Part of a small language model's weights.
Size: width 384, 3 heads of 128 (1 for keys and values), MLP 1536 SwiGLU, vocabulary 2048, 18.9M parameters.
Architecture: rotary positions, no biases in attention or MLP, untied embeddings, normalized queries and keys.
MLP neurons of a small language model. Each row is named by its layer, matrix (gate and up: input weights) and neuron, and shows model dimensions 112-367. Each number is 128 + 32 x the weight over its row's rms, rounded and kept within 0 to 255. Numbers have three digits each. A neuron's up and down rows have the sign that makes its largest values positive.
Before each neuron's rows, "fires on" lists the tokens most often at its 100 highest values on Wikipedia text that the model never trained on.

fires on: "i", "b", "ind", "and", "ur", "y"
L3.gate364:093063164104111164143146091162149203066125118115117129107104052184136148146138199086193163172125113085118120101082141113068111098161174100101162205105063146084114111132133145118139110117110124127123115101153168090036124085083162150094114125145121152119083160080113082116105100111071114149120168163125088125112100144177139142113160144168100087140072173130124166131127129119127184127132074169108096115193110167177131207114136138106095163140147165148108145121118086127091074058128147114148064142109138166177146097137140125144134109184120140127100162099164104134145125165134178038146104119113104146134192122102068105138184128128166165098112137155086126131137114131104146112145170150136103103127164160101138090138153139149102165157106131133124103110100173080103158136121085
L3.up364:166093125080126123142110154120068144161146173141105115133168107048153126126114101141129081123108160154123133089145102143084166107120134130111133087098057142123181124041110123120150122122119089150209149159127168080091117110109137109074097131087125129165125137165105064144149120039126108112144095135064105183109083129055071124067138154120099107121113121189077103088205105094144171133122087144075154102108121112105156111123078100091115141097047135117169137137163122076125123090152127174162121167147126133110108135165075139214153167153104150129162098166120187080128123177149116105149164117105127080140106102089115119144138171081155134146130113097148126135072170130163145095098170145102058104182101108173114113143156160084119124056111106138158118195114093090156121135147095

fires on: "ol", "om", "he", "^", ":", " =="
L3.gate1326:141128093153137126149148096124148036107142088123116124119072118132143142097145092097086132088175127168128122159149084137088150093126114136148157142144108098083116139155105187096190136187120114101134135104165112148126090180161136060127102131153177070135114087142169109080149164105150154084127104111090171138125119166178116144098096126143122123160123144101115125098125168173160146149031121130167163067125052105143128172131155099127153122127155190119137142069099076092115163072167163130094116123145089181124127143049079104136135145115155122162131082123107046144102166151190083096154114043095197090075120143077121152073121126127140140145163154143105148107144159170095112169139097111148209152066115121165142080139095178123073134128183147112065141186093126101167093094099130
L3.up1326:152164136137137133094139118078186058140094139153120163115121105129149117152114148150118116162107149086144109104141107129051103142118132187120147101089132152170079124119140149125122134120088167132133189113163083144155136147097086123108151169105093184133120129117120116181152155182100096145131098153127198132149148136215165089105121059171135093141113169129178073054044156188168123127157092100092122084094122084179148144176124131132169156105109146146110111095130131121107126135064170127184126143123130122174129139172056142146147161132112092179116119152161109185156208125078032107119141134098150098132115120105132127176106128140138109127099125156186149159065114255107128148176136162162097090128098138166207164124147138039166059104081125150128086133146153096067113123143117

fires on: "\"", " \"", "ording", "amp", "'"
L3.gate1145:119122145146135105108146139132182092144046131122106131106125073112122168120132118139104100082109197137126112144133134124153195086107121118153168161154107070156140110180092088135093158105124150138108140147137195094075130107118152133136120046110113101158087090197092053113140087118135110132147101052117119183134096143113164139159123164090154169127117150163160113163118146070142148126128115136057110098149119150125058140112130129182152137151129077100161103085123080128064152115115137098088169170100070097140108134156167107104148099044152149132122172124126140114156141131083156103100080126146099057184070183128134193130114086152098124145122148180090116149130100173112132150149081142087177077220100159144199112133123101164131066089169152133152142176055154146153127098178107
L3.up1145:166171145155134097097150128190123097154121134181136103128106098141088100067160120134094106114133090098062123136103181133166111144117108113194128175138147133153148104218206133115070166129128165114123127127120136121145157058092168135148161122151097121157137117141145143131117127088126110131154081137142151104205146140089129127130158108145082158084108134153122124105126082142152144101134113093116110122176109158123125107083163075129131120167132072114136107131122085129087144067176114085128135129056122156174171190129164069145095067112134142187129095118136116036154065096084151147115159104109099172189098096130151112184072134159174152138127136175144081175083091100124107121142062093098163168165145116108130121115154108118203140154195096122112081165146103163154135110081119

fires on: ":", ";", "s:"
L3.gate999:132075113150055139111123136130146071124085179107133131098133091152124125059177103096125163155101113081117111118121120159158143134142158131182107120126141127129124156092164135154098159143128139133125132162088067100206089152129152121118143100140156107151095185154103131134145129072133073196126075116109070140089091113111108110145109131131128114139107103150118200104124132125171164104091140115121097129183091090164151083134132087119155138111052144191096066165118089198136134150156135135101147127125093128070059166133113122100149173168137163061163065110053130153061163160145118146091188092128147170098084100144115119153180108158101081177120087140134126152128215109134141146163084122093167173176119103107131108070123143085146100107161161146145094144095118138122160096109216
L3.up999:136069110153101142119155136141152153134141116138109152169169102179160085114147124158080112097018105136111154159085135113149145128104156134132130112104151155161117181130139088116129124157131144108117114175062086107117105128135094145074186088069113149094118153095117168136119122093166143142163121117167191105131106129125111097163048099121138129140119124042159180075126118098127184152131165136124102058128064108104140072137133193073117197154077116084109133103152086168161136127164176142146134116090108130127082128155149106162130118122167169099133094137151104091117115111161100133188029193196118138093136137149181139123137144202133094169167068081117084148168137203144156144137155120126167140190172140141131131101032157152114080082191174095160120144097124135157150132188119

fires on: "b", "n", "st"
L3.gate757:184134164125204156154103093125132159150133150177124078115158163135099082124101152133136149082112142111189083122179098118115045092169138088107134196152113106143086114099129141142125115105075130135138147091086138095099146111101122149122178147150134127171152067091103146161167096120113141156094102130115092171101129117117098130135106104135162091152107152153088097116114134105088163156056109150096126165156116122180183155123169064166112111105065123146077180085099195108091168138097114119117161147102217155077109141129172112130177142141111177090118140183104138126079136185115116131102092087132127153115165046106084123061106148112135112140110164090109122129126142190104108132111139170097145097151144136069146145107156189103124197148101185165088105091065137090107178164152078
L3.up757:120082150066091132191064094163130109133130131106161090093130138083136175098109124127093112174076093139148110157120059178093110121105116149062156115138105124129140115162124185167062064126140174160144067131141109198108132102159165189145153105138132144144228118108100126122099138101146058148106141103134137122161110177068147159121127133102077098164119068149099165106151107126175177156115137152130088147158115072130151166090133140125143192111091175123155130141161095141098108146160134117098127114115104103041132139165106141111183136144129127155173099159152104089193106123145111176142116125094116154152148197168139154144132112110144078176138113094113132169173154141092163055147164066126093106133136158176188154123123151080085164114061140085102142159136123147090184123138107

fires on: "er", "t", "ar", "ion", "le", "ect"
L3.gate1475:099128112155101103150104155098119160120148113123085150152122136130142118063136225118147124109127151141132126132114085184150162127200056173122142124187185119100095119094136092113111125107118178154115088148192112118102058102149117121081165118138131097159143147124109133104102161120114052125127152153182162112156128129136089137114121142143105141159154122154167183111137172169100189119125132170176130096143113066130149132107159091146122114136096123108115088140108126134112110074141002104131163170138142157170182157105152156082124192185126118161123116137178095141160107152136192101113109141133073117120137145130131088096220112139107165151136071143140157077162159073125107110137113108144152122095129130156140094089088144154131075154177174097153067124061086143067167057141093
L3.up1475:112138169084148134151110148119153134074110140174177143119163109101094132156144143149122148145090118107146116093142127090209182100147118113162170104147150121132079147118112115136126112068127124142138120145172159162124126066069114140175183129153147103114166089155116088155079145140134127158121195134120145172168182082087096095143143113072111180197106141175062136154211101141168144105142143156176121088171159131106214110147121111135117102093167131121084070163125097175141107132109140146125133123139113153099158093135120106162145090118124105090139095126152169086118102182204154077122138110142083156088092216156084125133150117138111129097102124110110120115131168104093094075152115071109068107115120152179096086085179108126120154137184185121169024175116169065122137142150092

fires on: "z", "az", "E", "ar", "ion", "g"
L3.gate373:121150152050080116135085180090134101135143164131124180108104110172176132135137085133157114128102127154171117088101124191121136132204096129137142139122127123135153144115118134116114059218098174090153099151138117143087147065126075187129152151147111116146088114153117112065085144188146097151135179127116111094144055147142093121115093073115160151125078120187174103146068139103142122126076090146155102149117182084147153106122112124097096124164124113087097147153196151124191166114150153104120113114136157151148206196090138138119123137132073089078149136134119136137107155130129123159083106072129134150116146178168098164107079073102121114156143133137218113137145178086164136108094097131166129174129148076152148054216115164137055143131117169125143045115109131128105169143115137
L3.up373:158160147149146150191059154154149128102112143080132147124111157108145165118117229120136105171116149103165104086155168130171148119153160145133070116126111161124114142151130139134105160104165095113165078119155064123103145107153052149145136163128137169145155137136156098139093105145117096108163170156141143073102130132082093118082184084172167141152173197108100137177099126128158088119146141123101145132124151064131079122189127063133105100122131113160079142168109136148105133158149105101182072116067160088169152084074085115087150127103141068116145108145197160136116156117135084124153121154143113189136130139135116098198100085127108121141161071123166119173125088103117143152186142149070156078128111149141107143112162116133129098118108131168170148041059156169108131162195100

fires on: " new", " on", " to", " original", " final"
L3.gate110:057149156149090153162109099099076128071116121067183113123176136107109116137157098142119134144138193077177117109108166099106119136142157167142106139087058108095122130055111126120131149165073131138158122161172150083120117153108117118113096157182134133169148142135111113162131177065096173121141114174142095123173148124090158137187137162125153138123172132164139149153133114153156084163180130069111145101143137159070111154142146132088131125130141157112166145142195181034138134130122122126162104145102080137077097150164130128116145141137162086109143165093166150071109130144172076117186111144100133127118141162105087142146109082150133130156141030081097139089143141139131063167146086160053100095115142148127123109117097115054131145219148097155205085159123143132128145115137058
L3.up110:098075099141111126184086119120102100148089095115085106053140075151123144112151116112083135105143130131140128131131142104084118134111149098116112120128127150159124122111116149098075116130112132110096138158154140098105132181135138108115124119156058129151132107127116133117166106155169132138136157172131107109158087096179204136145142169111173100131161125113092073100122135084166160098147130112129186062129138145130118125113133068009143175101167116119152168221154116092134174182060131090151146146174184151123123104145132154119150055110108121107113152181069153152112086087125102088137149149042100125082076092096097116138142112093142062150173146119082122101138180127156101089150141145075166130165169080105211170166116164119078185065126151070138179141075164111119168097129157

fires on: ";", " /", ":", " •", " =", ","
L3.gate759:159199152104120127119067146124070113139161143122065119117144111137144148111136145103156139086091116155090111108169098171117133120141114117155181119163117097109153050130155125137157146136138133104101089104119098099069084095133083090155129099167158137116159129078134156190100071145166133100174125148108076087105117139066089112143091099090153138130141114100126135114139164172080113113078150157132095073105117067152186037073105136165101156140143138115073112126154101156170192057082132088124117143129110087055091203160152128133148184176078165090115115118122099101116185129119138111136127087126179141084100114147122048119154110107179101171146063154129081134125138114134182154170111186100095141133082097155142084132144078155138143169134094113109153134091201109153149128108075
L3.up759:134147185082059116179107126099151121152116175135138125149177089139131180131102106125087161087101152164125125149110138113159176122118122098150129098124143086097094079153046121170091139144159127111099152101099126082080158147133161133125116080143148177144110135084045111129104070056166093132167166124093106116163133091087150140139068183103164117128095089150134146127177159138130137085147161158170096082168049078062098109164170107135146153086124187187122184174155112156092118090111119141161114075143139083088157112161101153085099159073117156125164136062159082108144115094137094210114154114152164175142087185113127128159167050163196073089138107123111168159154179128121189062096078168078149109153127139123111176039088073130134102128183129123153088109117132108164135174135159

fires on: " \"", "\n", "\"", "ation"
L3.gate947:071115120104113127120116170117183098079172131109149092141117161176104084114148114086084111154113096135038093120163135117150166081131138093173123159147160123100128085144096132083130105119135124140055123113108163131139146086131147072166075101086109071124108125120089117085107121154074159123160125124134107159136120099164113113126137212100154125165153169127129136129139155139169099166130085150155116146195063066136215095079121086145141106201148118092128201175085146182164153087120127119122150138114092116153126106123170171115108091076110129141127123156185061127131111092176102157137145131115086067113126101119174149097107101084147128114131151105175145154149122115134123135111063114069190138138091105155131072071097154109091106135112151137089086150100053119137120123104107
L3.up947:126059105101145143096173187124152195105137138121101142072128119103169093063164125110162142134094096145116174080130145114148110137145154165057161142133126130160111109113188193120094161075202152124143097124142141128146144199123167074125116072161113135117198166130198163117116207107163136158120124120087139099092122126115064146173167099148122113117137115098178143081060140160112121116118159146097143136092100133162138153097159193105086155134109120160125131154090122146113156140181094031121115096107139129185159094088189099124102091122117184122089116136138096155134145116087128148142086145118193140157119162130079154154073125111052118089131140178145151208145098071149115112179163127082130194156133129119111139072144151158120178109096117164099123101083072093121131135117120

fires on: "ement", "at", "und", "anc", "ank", "and"
L3.gate1446:136152154177083095149115144133167153106143142195154145147115144129068106143151127137078141103101081139117111126134142126073137122145088105095102125134157138213151140126123117092178130117100167132154143159135139069162084160107102163144136182066120166174056126135150150115114140163126122129084073146161087108089095118128121171114107133126206092088121125192177149110148147152151116040082196128170133145072166150107151086139112126089169094130074086127104114119119170106146165162171126136138120124077106134082127049127133122131171184128116147110163128117117109078169121074125144122143089135164162064104128111185147129157164090147142175101125123084094123149148130120066145154164151155203092156071062170056106050090094063149075129127140088143085099134171133136155096173033136
L3.up1446:134177121101105088157129179095196126105114179144145076150112187101173108124123115079095137172117136087180102136085151086158175178056129128088152147112168085171143167120108136146111123130103174112136199092095187107147141056105136125118117146158157089185140145131141126166096108146084164099087091164145119073124161114128111129155122094136124112123147095095066079110103123085139045096147111079082071113108126142180106101059121153098143159165193120173126118116154188157151149125141170078152056100129132162085146135119108181176042098124088103087084117040131153164091146180170044161139154105086127118159119150123126096193060100093152124114105119128123119211110127130160115129135083100124124182101089149156112146122112175082139097088108138122166133171115137137137056137083100

fires on: "i", "z", "v", "ed", "b"
L3.gate213:107157170155092052199089173056193120099101128153110186126129138072106085104134167151166172164107113179162130073210099133116128184140126139151145117141104056131116148098135152086136139111103116130092118134097102065136061214140091105172166165117165141176167146114087143112150125173121079127126218132141137137113145124151127075066114186082163132093166145129053161151151094152098147131113161144123092166115113098151169149157080146111123161112065111140116147135141054122120094179070151114088150072142129130145179164156102120149161128126100127105102114131095180134142115138124101158108132090132190162172148084099117104095175106143124119166071132058148165091132196103063126131130113129145138147111111116181191101146120128127037170153139098126145130144068138121164187111170141
L3.up213:102122132105161136154074118131096130078118150113157098158138044104109146172110165158142106183137142133148109132113131111126134171138157105087139139170088102093079153096098152163125112128127132144160088072166101101081140062116128127119115136087178172207137202107103130137167115172142097108130127112156104152124127128150059177093134177139112117131157163074130192214136197184109163142173082148137098094125092169084165166079166093131099161205195156086146105134142121077164070164123135141146107067166128111158117111117098100124208159138100166099171109111170158094111067103113145101139062109174145096108162100105131109117128194138104115108161140102101161167157131114237166117112098076165103184098093130107134128133123083113105155104106148095166134140147099098116115132130162